config.toml
n_layer = 16
d_model = 256
n_head = 4
n_kv_head = 4
head_dim = 64
d_mlp = 1024
vocab_size = 19827
activation = "squared_relu"
norm = "rmsnorm"
norm_place = "pre"
norm_eps = 1e-06
positions = "rope"
rope_base = 10000.0
rope_fraction = 1.0
qk_norm = true
attn_scale = 0.151
bias = "none"
tie_embeddings = false
parallel_block = false
extras = ["capped logits"]
init = "uniform"
init_std_qkv = 0.0413
init_std_o = 0.0
init_std_up = 0.0413
init_std_down = 0.0
optimizer = "muon_variant"
lr = 0.00485
lr_mult_o = 4.0
beta1 = 0.9
lr_head = 0.00785
grad_clip = 0.5
warmup_steps = 0
schedule = "wsd"
decay_fraction = 0.778
decay_shape = "linear"
final_lr_fraction = 0.0
batch_tokens = 65536
seq_len = 1024
doc_mask = true
train_tokens = 324800000
steps = 4957
dataset = "wikipedia_en"
MLP neurons of a small language model. Each row is named by its layer, matrix (up: input weights) and neuron, and shows model dimensions 112-207. Each number is 50 + 10 x the weight over its row's rms, rounded and kept within 0 to 99.
After each neuron's rows, "fires after" lists the tokens most often just before its 100 highest values on Wikipedia text that the model never trained on.

L10.up134:56 49 38 48 56 58 50 62 51 48 43 58 50 40 51 62 41 50 52 47 46 36 73 43 44 45 48 66 54 52 47 48 71 36 42 61 58 48 57 57 43 59 53 49 70 43 62 55 52 59 31 48 50 34 51 46 42 36 48 47 52 45 32 50 50 36 61 49 63 33 48 48 38 43 54 35 46 52 55 42 52 42 46 49 54 59 66 44 47 39 58 62 49 66 41 44
fires after: " the", " a", " an"

L7.up279:62 54 49 62 53 59 54 41 49 56 47 39 32 73 60 52 33 52 50 55 52 59 45 66 63 46 47 47 53 44 58 39 30 35 48 40 40 50 40 55 43 38 38 35 53 52 46 54 48 45 29 63 44 39 49 51 43 49 65 35 64 38 56 57 50 43 38 51 43 53 61 59 51 40 49 39 27 55 60 57 46 78 45 50 64 50 43 61 54 62 59 35 43 56 45 56
fires after: " as", ",", " As", "As"

L13.up332:60 46 37 59 55 51 52 44 54 46 47 16 37 42 55 56 60 69 54 50 47 56 51 53 69 39 60 48 60 49 55 45 40 37 60 67 61 63 53 57 60 22 35 53 66 67 34 58 43 43 48 43 37 55 35 39 51 48 31 50 39 30 50 56 56 41 44 57 53 47 63 54 68 58 55 44 56 57 54 52 50 51 55 41 59 43 44 51 57 58 66 29 73 44 45 47
fires after: " as", " University", " As", " in"

L13.up98:56 46 49 47 56 38 21 51 62 49 21 72 27 45 69 35 45 59 30 43 64 66 31 51 61 49 40 34 50 49 41 44 39 51 65 64 58 44 38 46 43 49 49 55 47 62 34 27 34 55 41 54 52 53 48 41 33 40 48 33 39 54 47 49 35 47 54 55 43 50 55 42 64 34 51 53 63 46 64 47 46 33 73 73 32 53 58 55 54 51 54 54 49 41 55 42
fires after: "\n", ")\n", " Dark", " M"

L13.up201:48 38 44 56 51 59 46 59 45 54 41 65 35 40 59 46 58 58 39 52 57 53 23 74 45 41 45 49 35 42 53 45 59 51 50 45 38 53 47 40 42 38 46 60 66 66 49 39 42 61 59 49 58 50 39 59 57 39 63 36 72 42 43 47 46 53 57 56 49 30 50 39 52 57 57 61 61 48 54 40 43 47 43 60 46 44 52 59 57 78 56 52 41 46 39 58
fires after: "\n", " Ave", ")\n", " ", ")"

L10.up483:45 43 51 52 30 43 39 56 51 40 52 50 35 55 61 56 46 63 48 44 49 41 39 51 54 64 47 43 36 66 43 61 43 53 39 66 39 49 49 42 68 67 37 50 76 48 56 45 37 54 53 46 53 58 44 58 53 23 57 48 52 36 54 46 53 55 52 49 48 58 60 56 50 44 47 45 52 58 61 67 71 28 60 45 40 65 53 40 50 49 58 53 50 53 60 47
fires after: " |\n", "\n", "-", ")", ")\n"

L4.up5:58 39 49 50 38 58 46 37 54 46 34 37 76 45 72 66 42 55 43 58 48 48 57 59 65 49 50 49 55 35 45 45 48 55 49 43 58 58 37 47 48 55 44 65 43 58 46 41 64 37 59 49 48 60 43 44 42 52 60 46 42 33 53 44 30 61 43 61 44 33 52 54 35 59 60 55 37 47 44 46 57 46 42 61 45 57 47 51 48 38 55 53 42 61 37 40
fires after: " "

L2.up232:44 62 45 46 35 51 31 56 64 50 44 57 57 41 50 42 63 45 68 42 59 49 46 52 49 36 43 45 56 61 55 58 45 58 58 59 40 38 47 53 51 48 63 61 58 49 33 50 47 40 64 48 54 54 32 64 46 65 34 47 29 48 54 65 55 50 52 51 47 57 51 58 77 33 59 61 62 51 53 33 49 55 65 42 60 33 66 57 64 63 44 50 46 30 46 53
fires after: "\n", ")\n", "7", "2", "8", "6"

L10.up904:23 49 30 55 49 44 56 55 39 44 48 38 41 43 47 65 47 52 61 58 59 29 66 53 31 49 55 51 37 45 65 60 56 45 53 56 49 52 72 47 64 51 36 50 54 67 44 64 43 36 52 60 48 49 47 51 34 39 56 50 35 34 42 41 54 32 50 37 53 34 48 50 69 55 38 51 32 71 44 49 61 53 26 36 40 53 57 47 48 36 55 46 53 54 43 38
fires after: " the", " under", " on", " in"

L13.up480:36 50 39 45 69 60 46 54 50 64 47 59 66 47 52 57 36 57 55 42 51 50 51 49 68 67 49 49 61 63 56 58 47 58 46 48 52 57 56 47 42 50 47 45 53 56 44 46 39 54 53 41 47 36 68 65 57 62 61 70 40 50 59 47 39 47 48 48 52 47 62 35 53 47 58 76 44 35 31 39 49 52 67 50 47 50 59 61 59 42 42 34 61 41 59 46
fires after: " ", " (", "|"

L7.up71:28 40 58 36 42 40 59 40 50 59 52 53 47 32 59 48 40 60 44 61 65 48 47 53 26 34 39 39 50 51 43 61 45 53 45 42 47 48 51 79 44 48 58 59 58 30 39 40 50 59 55 54 60 43 61 56 44 45 71 36 39 49 41 35 52 54 44 45 42 43 51 37 42 29 39 43 40 17 31 48 40 55 55 47 62 43 58 54 38 53 47 49 51 51 54 54
fires after: " the", " The", "The"

L7.up562:51 35 51 38 42 45 45 50 48 43 54 65 32 46 43 29 56 58 47 45 57 47 64 58 55 36 48 44 55 63 58 52 40 42 41 61 52 53 42 45 44 46 38 63 52 41 47 65 45 45 46 41 51 47 56 66 57 53 62 55 57 51 55 56 67 53 30 58 48 59 62 39 53 39 49 20 59 36 56 45 39 57 60 69 46 35 48 47 44 50 49 66 46 50 37 46
fires after: " the", " The", "The", " his", "'s"

L11.up350:46 65 44 53 48 52 40 58 44 54 50 78 28 53 51 51 41 37 58 65 61 53 55 55 47 37 49 50 38 46 71 42 45 53 52 56 40 42 50 48 47 36 60 42 73 37 53 28 62 57 36 63 40 54 62 38 59 42 55 42 56 29 27 34 56 58 33 53 37 64 48 40 60 38 56 55 54 56 65 47 55 49 56 56 45 54 65 58 59 41 22 43 52 34 43 42
fires after: "\n", ".\n", ")\n", " name"

L9.up696:52 40 62 53 35 53 44 60 48 55 57 44 55 67 53 54 62 53 57 36 30 34 49 60 62 53 49 39 52 38 66 38 56 62 42 55 48 31 36 62 58 52 53 44 49 57 40 43 43 60 42 41 46 48 33 61 61 41 77 43 48 49 34 55 46 51 58 47 25 28 50 47 64 57 42 54 49 57 58 50 56 53 68 65 44 44 54 42 56 51 49 45 44 55 32 54
fires after: "-", " "

L13.up73:52 46 50 50 32 61 34 46 22 44 46 60 37 62 60 48 44 51 61 64 58 48 55 45 75 58 56 58 49 42 57 51 64 57 45 62 56 41 47 55 50 49 54 61 57 58 47 63 52 37 38 77 53 40 54 63 39 46 46 67 50 57 39 29 55 37 45 45 52 48 47 53 27 54 66 48 45 64 51 47 40 51 42 46 40 47 59 47 48 35 53 37 56 47 55 45
fires after: " |", " ", "|", "-", "\n\n"

L11.up86:41 58 46 45 63 62 44 59 52 65 40 56 50 50 54 44 46 53 37 65 52 60 45 58 53 63 63 51 33 43 46 52 43 42 39 61 42 44 48 53 65 57 52 47 63 46 46 38 61 39 55 63 54 46 59 31 24 25 55 53 53 45 47 61 47 50 31 28 46 53 43 53 40 39 51 48 53 66 35 52 60 47 51 52 54 56 59 60 59 63 47 52 38 55 37 43
fires after: " as", ")", " a", " was", " an"

L9.up611:60 49 56 56 58 55 47 48 61 41 49 47 50 45 52 47 47 43 39 62 45 55 49 32 42 42 52 59 51 51 51 35 44 49 41 55 57 60 32 51 34 63 60 36 61 57 47 55 34 60 47 53 50 51 36 65 45 52 61 56 69 51 49 38 40 47 33 49 61 56 45 65 34 65 42 56 48 46 32 46 37 25 56 40 46 61 52 31 51 57 35 40 40 45 51 50
fires after: ",", " the", " is", "'s", " ("

L2.up843:59 52 41 32 64 40 45 48 44 48 50 36 57 51 56 51 64 55 48 54 50 34 62 33 57 39 48 51 55 46 60 45 49 59 68 40 32 37 36 42 66 41 46 64 51 55 56 46 56 44 44 41 41 54 34 45 54 71 39 38 49 47 66 55 71 50 71 47 51 43 60 50 33 39 42 37 59 64 40 48 45 48 38 47 44 47 49 63 56 35 55 54 45 38 74 58
fires after: "5", "3", "0", "6", "4", "1"

L7.up100:43 72 62 54 33 49 56 57 41 46 53 49 48 50 57 60 53 65 39 48 48 46 47 35 52 54 51 49 46 51 43 43 46 44 59 52 42 46 44 51 35 30 68 62 72 35 64 54 45 47 48 53 54 45 50 61 46 54 44 41 44 45 37 53 61 53 53 59 47 45 46 44 53 47 47 41 43 42 43 45 41 57 57 40 46 58 46 59 36 26 53 55 61 41 33 58
fires after: " The", " the", "The", "."

L11.up833:56 65 52 31 42 47 46 56 46 63 68 36 41 46 38 37 51 57 49 60 55 50 34 35 55 47 52 55 42 40 47 44 28 50 64 46 60 56 44 40 58 37 40 44 60 48 40 44 52 39 62 49 15 54 37 52 43 56 37 30 66 49 46 56 61 40 62 59 59 56 54 43 49 34 37 48 59 55 55 44 41 45 37 42 62 54 57 60 53 47 37 58 71 62 50 51
fires after: " ", "–", "-", "5", "4", "|"

L13.up908:57 62 55 43 52 51 42 54 35 47 56 45 25 61 39 69 53 68 42 63 49 33 49 64 37 47 46 38 33 42 44 36 40 51 49 46 56 56 42 41 49 43 54 49 47 34 56 53 64 49 40 59 48 48 58 59 42 53 56 40 38 45 57 58 33 47 53 60 54 51 63 46 50 60 48 72 36 44 48 56 53 36 47 48 55 53 61 41 49 55 45 50 54 65 43 47
fires after: " in", " during", " the", " During", " of"

L2.up621:48 62 64 35 49 54 63 56 42 48 36 60 55 47 37 31 42 57 54 41 54 44 47 64 58 61 49 56 41 47 60 56 53 43 35 54 67 37 54 47 44 65 47 49 43 51 37 54 53 38 52 53 43 56 56 40 48 47 48 55 55 54 54 46 58 48 54 43 43 41 61 57 56 57 56 60 45 36 34 52 69 61 70 50 43 79 56 58 42 55 48 34 57 41 52 51
fires after: " United", ".S", " the", " Soviet"

L11.up560:34 51 56 55 45 55 37 43 50 64 45 48 43 65 41 48 72 59 64 41 39 56 61 50 64 51 49 46 58 38 74 58 48 41 50 51 61 55 61 47 52 31 47 51 61 66 51 33 37 47 49 45 48 45 65 52 58 50 64 49 32 70 56 49 34 64 61 48 36 30 46 52 51 54 62 62 56 61 38 44 41 46 43 56 46 35 54 41 51 38 64 54 59 48 56 47
fires after: " ", "-", " (", "."

L2.up641:44 43 39 35 40 49 44 39 48 56 34 42 48 54 36 37 46 59 40 41 38 44 45 49 43 38 51 24 39 40 34 46 56 48 43 50 23 38 49 45 63 52 42 48 45 42 52 68 56 55 52 49 66 43 50 43 48 53 37 36 47 49 69 67 66 36 69 41 63 57 43 41 35 57 56 35 63 41 43 57 43 53 47 49 39 70 54 66 46 66 61 74 40 50 42 38
fires after: " |", "5", " Field", "0", ").", "4"

L2.up153:29 50 55 46 63 55 27 43 66 77 36 53 60 50 53 36 59 44 48 63 59 52 56 39 50 50 55 38 53 45 62 52 35 54 55 56 60 66 43 58 48 46 59 59 38 44 48 47 48 66 29 48 58 39 62 44 39 44 49 43 47 55 46 73 35 59 62 63 47 38 60 53 44 51 53 51 53 51 44 73 38 53 43 53 51 35 47 51 37 53 42 54 52 63 56 58
fires after: " ", " (", " also"

L7.up815:61 46 48 26 51 47 53 34 52 42 57 57 37 39 39 48 35 55 51 46 51 46 57 70 37 53 42 58 54 46 52 55 27 47 29 41 58 44 40 56 52 53 51 47 25 55 50 59 43 64 50 47 34 46 49 32 48 35 36 62 52 38 43 38 40 55 52 45 51 59 38 34 57 24 38 69 63 48 47 52 57 59 63 48 71 51 49 57 57 63 39 42 57 53 54 50
fires after: " the", " of", " The", " from", " by"

L4.up752:51 51 64 63 49 42 34 57 57 43 55 64 47 43 52 35 41 46 28 50 53 62 31 70 35 49 34 65 43 39 47 52 35 39 40 43 57 37 61 27 47 46 53 41 60 50 50 55 61 55 60 46 57 47 40 45 70 49 48 42 56 48 50 47 44 51 48 46 50 59 52 51 54 54 36 34 39 46 53 47 60 55 45 51 48 66 53 48 42 65 52 56 41 57 46 71
fires after: "\n", ")\n", " |", " the"

L7.up123:40 52 54 57 47 40 35 55 61 55 44 66 29 43 51 51 40 60 63 55 64 62 34 49 31 53 44 43 47 57 48 48 35 26 40 40 55 48 55 52 63 55 42 39 53 45 66 48 57 61 39 52 51 44 54 47 54 53 60 46 75 43 58 61 49 53 64 57 42 57 72 47 55 46 63 35 39 45 65 59 43 69 59 72 53 45 50 45 49 44 44 51 40 33 56 50
fires after: " ", " that", " Gr", " the", " when", " but"

L13.up408:38 61 47 55 35 60 49 49 48 54 29 61 42 60 55 62 52 50 34 47 65 44 50 54 52 51 48 45 28 57 36 35 40 43 34 55 23 46 49 69 43 58 47 54 57 38 50 48 60 57 47 42 57 53 52 47 53 45 52 39 50 31 46 44 49 40 42 41 32 51 55 56 47 25 59 34 65 34 70 44 37 65 57 62 52 45 54 56 42 33 51 72 69 46 36 51
fires after: " the"

L2.up1012:65 43 56 58 55 51 62 49 69 48 48 43 41 45 37 50 59 39 69 42 57 49 39 59 46 56 46 48 47 52 56 52 70 41 52 51 46 61 56 36 54 55 52 31 53 35 33 49 48 58 44 55 60 46 65 72 41 36 28 54 53 35 38 39 53 57 63 38 44 54 34 36 44 42 48 62 61 48 55 47 41 40 46 73 54 57 49 65 35 61 38 54 49 43 52 58
fires after: ".\n\n", ")\n\n", " |\n\n"

L7.up612:61 45 54 54 34 52 25 50 44 54 43 61 55 55 33 60 45 67 53 58 50 49 50 56 53 33 62 46 45 47 35 39 59 44 50 45 50 53 47 50 46 43 39 58 51 41 52 61 52 44 56 62 62 41 48 56 58 34 19 52 66 50 46 59 30 50 60 49 56 40 53 43 42 64 50 60 25 40 32 58 41 36 41 70 56 52 68 71 45 58 40 50 58 67 32 53
fires after: " the", " The", "The"

L4.up962:56 49 55 60 48 58 56 42 71 35 58 63 37 66 55 52 56 64 58 63 58 49 42 60 41 49 42 55 44 42 66 59 64 48 57 47 44 46 55 59 52 51 50 57 42 54 35 36 40 67 55 45 54 48 41 39 38 57 50 63 26 47 50 46 52 54 67 60 64 40 51 56 41 38 64 32 66 51 57 41 37 34 47 68 54 59 57 42 42 46 44 50 57 39 41 52
fires after: ".\n\n", "\n\n", ".\"\n\n", ")\n\n"

L5.up193:59 61 43 57 57 45 33 42 50 49 44 48 36 68 50 68 60 42 40 63 67 57 35 55 46 52 56 61 39 48 34 30 34 60 38 60 52 53 41 48 40 58 55 58 65 40 50 44 62 55 52 62 56 53 52 50 48 46 51 53 65 50 60 49 42 52 32 52 46 56 52 58 52 43 44 56 47 58 39 36 31 41 54 65 32 55 59 70 72 39 60 35 31 47 66 50
fires after: " as", " is", " was"

L9.up788:49 66 55 47 47 65 54 39 51 56 54 61 32 48 44 49 43 44 28 52 62 59 57 51 42 40 34 44 54 56 61 49 56 51 45 56 44 39 27 42 39 37 46 53 47 42 49 62 52 66 52 52 38 47 46 62 48 44 32 56 47 58 46 45 55 34 78 38 37 56 47 35 47 51 54 63 53 41 52 56 60 51 57 61 37 70 39 63 56 57 54 58 49 56 50 26
fires after: " of", " in", " to", " by", " |\n", "–"

L11.up425:42 42 53 61 25 53 61 43 40 54 48 56 41 48 61 51 18 51 52 58 36 47 51 49 54 38 50 64 43 49 60 59 52 45 48 37 74 32 57 44 54 45 61 46 39 48 54 15 73 41 37 55 46 45 41 41 52 60 63 43 35 39 24 39 50 43 47 58 54 42 58 43 46 53 48 61 54 63 50 39 51 46 43 62 59 42 51 40 59 57 55 39 68 70 45 63
fires after: " "

L11.up462:59 59 47 38 47 39 46 65 49 35 48 51 21 44 41 69 44 48 61 62 53 47 47 49 44 56 51 49 45 49 47 61 40 55 52 48 47 46 48 55 39 47 58 59 56 67 57 49 63 39 37 34 39 63 40 40 41 65 45 48 42 37 64 62 61 35 54 44 54 34 44 34 44 71 37 51 37 41 79 62 60 36 42 51 42 45 34 48 55 50 45 52 56 72 46 52
fires after: " the", " ", " in", " early", " of"

L2.up146:50 32 71 32 48 62 53 53 60 49 58 57 30 48 55 56 40 57 44 56 40 49 39 59 38 44 45 64 58 48 52 47 57 44 55 49 56 47 57 51 27 52 39 45 37 34 50 54 55 47 40 65 67 52 58 39 30 47 37 56 46 50 39 44 50 46 54 39 75 37 53 69 29 48 52 50 35 42 52 51 46 38 50 50 40 67 58 39 49 24 38 48 47 37 47 34
fires after: ".\n\n", "==\n", "==\n\n"

L7.up823:55 44 61 52 50 49 47 59 42 44 36 44 55 56 66 73 26 50 60 53 45 36 57 54 37 55 47 50 43 52 45 43 51 60 44 45 52 62 37 37 43 41 38 59 66 62 68 47 43 49 49 64 53 51 56 58 48 24 50 62 45 48 45 57 60 41 48 56 49 45 50 46 35 53 58 57 49 45 47 45 39 41 46 32 54 57 47 61 62 43 60 49 34 70 55 48
fires after: " the", " a", " was", " is"

L7.up845:44 33 40 35 62 57 46 44 44 45 32 52 44 39 67 58 54 52 42 56 36 42 57 38 51 61 67 34 62 36 46 61 46 46 55 46 68 52 54 64 58 42 38 63 65 45 46 54 57 50 57 47 52 51 65 53 47 67 42 44 58 45 66 42 67 40 45 54 67 41 40 57 40 56 42 58 66 57 47 63 50 57 55 49 33 52 51 66 64 47 44 56 57 44 62 52
fires after: "==", " |", " and", "Career", ")\n\n"

L5.up223:55 30 43 48 41 49 58 60 49 50 60 39 41 36 45 57 44 44 31 54 36 53 62 59 46 42 60 60 61 49 54 57 45 56 61 62 65 33 63 53 48 47 46 72 46 56 36 57 43 75 49 70 48 61 46 41 45 42 56 27 69 56 57 49 56 38 60 57 56 65 43 51 41 65 38 47 47 46 43 50 41 57 63 35 62 66 46 42 64 52 36 48 55 42 46 51
fires after: "==", "D", "Early", " and", "Career", " New"

L9.up40:42 67 48 35 50 61 27 55 48 54 37 36 46 56 41 48 64 58 72 62 73 67 51 42 61 45 53 48 45 37 66 45 37 55 49 41 50 39 24 59 37 50 40 61 66 44 50 49 41 21 45 45 40 58 53 61 40 51 44 50 51 67 55 50 43 42 44 57 56 43 66 63 40 54 64 33 52 53 64 54 59 35 29 37 62 67 61 52 63 40 66 55 41 41 51 55
fires after: "5", "0", "4", "9", "2", "8"

L10.up949:46 56 51 46 44 43 45 43 49 35 58 34 41 67 56 60 44 39 49 51 28 59 63 49 42 56 52 42 55 44 49 50 56 55 45 41 52 62 37 49 45 71 37 64 51 54 67 42 51 42 55 78 41 33 63 50 50 49 54 27 51 66 33 45 51 29 46 58 43 42 49 50 45 39 43 54 56 61 43 40 30 49 59 50 50 50 52 46 32 41 34 47 48 47 47 48
fires after: "|", "1", "7", "3", "2", " "

L4.up61:60 34 71 36 50 31 41 46 49 48 61 61 44 52 41 52 54 52 41 57 39 36 35 59 42 46 48 55 66 55 30 41 60 38 46 28 48 37 44 53 43 47 70 47 39 37 43 55 42 52 38 72 55 48 60 49 43 39 31 45 50 41 69 42 65 66 35 61 55 52 62 49 48 52 39 43 38 34 49 49 43 41 69 53 37 63 58 52 39 54 35 54 43 40 50 39
fires after: ".\n\n", ".\"\n\n"

L9.up464:57 53 56 59 55 59 55 54 53 52 45 65 34 35 61 50 42 57 61 40 50 47 61 58 52 28 49 56 54 62 56 56 46 51 35 51 60 38 49 63 37 52 55 41 71 52 66 44 66 49 50 38 42 47 38 68 39 57 59 61 67 56 31 66 46 57 47 53 45 41 51 41 54 51 55 35 47 37 56 54 46 55 51 37 38 53 66 32 62 48 48 66 38 33 48 56
fires after: " the", " a", " The", " •", " per", "The"

L2.up540:36 45 47 38 43 38 75 55 53 58 44 52 39 66 62 46 50 53 52 34 58 34 45 62 59 51 53 55 46 33 44 41 60 52 38 27 37 50 49 60 42 47 54 50 57 47 52 48 57 53 56 35 39 54 45 53 34 61 43 64 46 56 55 59 61 48 51 71 55 37 43 41 51 52 63 45 49 58 60 68 57 70 61 50 48 57 51 41 66 51 49 32 49 55 38 43
fires after: " ", " $", ",", "-"

L7.up410:38 53 50 52 43 55 37 41 51 62 48 66 44 61 47 51 51 68 51 41 64 43 51 47 50 39 54 44 58 55 51 69 49 59 56 47 42 63 42 57 30 53 30 52 32 56 47 45 56 43 51 69 57 46 35 59 62 42 52 56 63 55 69 53 46 52 61 61 53 50 55 41 35 38 48 47 43 71 34 64 44 55 38 44 62 20 39 49 43 59 36 56 55 52 60 48
fires after: " the", " The", "The", "1"

L10.up447:48 51 60 49 39 38 52 51 51 46 63 52 49 62 57 44 34 60 63 59 63 57 62 49 55 34 39 48 29 44 47 40 38 53 56 51 60 41 37 63 44 43 62 44 64 49 65 59 57 48 35 62 50 23 65 51 49 52 55 40 44 58 60 51 63 42 43 46 70 57 45 72 53 44 40 66 45 49 54 46 46 46 49 46 51 46 40 44 60 40 50 44 42 51 39 58
fires after: " ", " (", "–"

L11.up757:34 49 44 51 42 55 56 45 38 47 51 57 70 51 51 48 39 63 29 50 35 40 54 54 43 48 41 41 64 52 49 41 38 29 49 42 54 35 52 43 49 37 65 59 50 61 53 49 56 40 49 46 44 46 54 31 43 61 64 60 27 47 51 57 40 48 54 72 54 37 60 55 47 60 47 51 48 50 53 44 71 39 34 53 51 56 43 33 54 45 58 46 54 46 51 59
fires after: " "

L13.up162:36 52 50 55 57 63 39 33 36 40 50 51 44 45 54 51 57 35 51 50 67 47 42 49 53 49 69 51 49 54 26 54 27 66 57 58 38 38 56 54 49 46 47 31 57 59 53 49 50 27 34 40 64 37 49 67 44 45 37 58 43 40 50 54 58 66 36 36 52 46 58 53 51 57 49 57 38 42 61 30 60 36 51 66 26 47 48 70 65 52 56 39 38 56 53 46
fires after: " is", ",", " was", " as", " the", " also"

L13.up609:71 51 70 44 45 59 54 44 50 62 44 68 47 44 52 53 53 54 47 40 61 61 40 58 46 44 38 45 47 83 44 48 44 35 45 49 49 53 54 48 48 40 58 52 54 35 53 56 48 54 26 60 42 48 64 63 44 39 51 50 54 55 57 46 74 62 46 41 44 44 54 17 46 68 54 43 60 53 50 42 46 37 37 38 41 52 36 58 54 48 66 41 52 51 52 30
fires after: " of", " was", " the", " |\n", " became", " as"

L9.up743:59 40 57 37 37 46 30 51 45 41 50 50 52 66 48 48 39 63 45 55 52 55 54 43 57 44 48 49 48 38 69 52 50 58 42 43 52 61 60 53 44 51 41 52 53 50 58 47 75 47 44 64 50 50 54 63 47 51 52 51 51 55 47 57 28 30 48 48 45 49 49 54 38 37 52 68 40 73 49 32 43 47 58 34 49 42 52 54 37 31 51 45 34 60 51 63
fires after: " ", "4", "–", "|"

L5.up293:41 54 65 40 48 47 45 48 34 38 44 59 40 54 58 43 52 50 47 47 47 32 56 62 42 52 63 49 38 45 52 44 44 46 36 59 55 46 50 56 48 62 59 63 79 36 44 58 57 40 46 70 39 41 44 55 41 44 59 39 40 49 38 49 71 49 46 55 46 53 67 60 64 43 56 54 59 62 48 34 47 58 53 55 45 58 38 37 52 46 63 46 64 76 37 35
fires after: " the", " The", "The"

L10.up983:51 58 57 41 39 52 49 40 46 67 55 39 58 48 32 44 55 51 61 50 58 50 64 52 36 43 44 60 71 39 45 43 35 56 49 51 64 40 49 48 60 44 42 50 50 63 38 46 59 44 56 50 45 50 63 41 47 31 48 67 58 46 59 60 40 51 60 29 56 57 51 39 62 61 64 54 31 41 50 52 62 39 49 49 54 62 37 33 39 50 57 30 57 33 47 36
fires after: " the", " United", " in", " In", ".S", " of"

L2.up297:43 46 65 61 42 50 44 36 60 37 42 56 36 68 67 78 56 71 55 51 58 36 66 59 66 59 59 38 35 50 59 48 61 45 50 46 51 54 27 50 42 45 58 40 60 42 68 54 45 62 44 53 59 60 42 39 47 65 47 42 46 56 47 50 57 51 41 56 41 50 60 31 56 49 67 42 53 45 52 67 58 60 44 47 63 44 44 45 46 54 57 39 62 51 31 50
fires after: " ", ",", " .", "."

L11.up632:35 65 52 44 44 56 46 62 52 57 55 44 44 64 39 44 37 37 39 58 59 50 60 41 64 40 27 62 41 57 61 52 42 49 39 57 46 43 43 54 60 54 37 62 58 63 66 61 73 35 53 39 40 55 36 48 43 33 39 59 64 47 57 39 62 41 62 57 35 41 54 67 43 32 51 58 58 68 53 32 48 38 33 38 52 45 55 47 55 40 45 35 55 35 47 52
fires after: " ", "–", "-"

L4.up535:59 26 54 70 37 44 51 55 59 58 48 49 44 43 64 53 50 52 51 41 55 55 42 60 57 61 40 45 48 47 54 63 55 49 39 38 46 41 43 31 59 32 48 57 45 52 42 39 49 68 72 28 47 44 25 67 46 65 44 54 55 51 43 46 56 63 52 48 45 40 46 53 48 53 51 64 66 68 47 51 39 64 50 35 65 45 50 44 47 48 44 52 52 40 59 56
fires after: "\n", ")\n", "})\n", "-", ";"

L5.up742:48 43 39 47 43 50 53 48 61 56 52 62 57 28 46 47 57 53 40 44 61 52 62 43 53 46 51 34 38 42 49 50 54 35 36 59 56 52 48 49 44 40 30 53 50 61 50 32 56 45 58 46 58 24 46 40 42 61 37 48 31 54 54 53 37 59 47 48 46 34 48 45 41 48 42 51 27 41 53 51 39 43 30 50 42 38 49 52 42 59 52 67 61 42 53 36
fires after: " ", " (", " =\n\n"

L5.up144:47 39 51 42 24 64 49 58 53 35 53 62 55 48 55 48 48 54 33 59 57 52 56 38 37 63 33 58 67 58 60 36 46 48 44 60 54 58 63 31 20 37 55 68 49 55 47 31 46 51 38 55 55 49 44 45 61 37 57 58 48 49 32 45 33 51 56 44 56 32 47 35 44 60 38 58 36 57 43 32 54 54 46 60 75 50 51 49 42 40 60 51 35 52 57 53
fires after: " ", " Sil"

L13.up692:47 35 50 55 53 36 58 56 24 67 48 53 46 67 48 51 53 65 60 41 49 44 43 66 67 66 54 52 56 48 51 44 53 44 43 42 56 37 58 41 43 43 51 47 60 59 54 44 73 52 61 35 57 59 52 54 64 38 69 61 62 56 64 47 54 46 41 55 49 58 45 64 51 54 34 53 50 55 40 46 31 60 45 47 28 73 55 45 53 49 66 57 40 46 64 58
fires after: " ", " was", " is"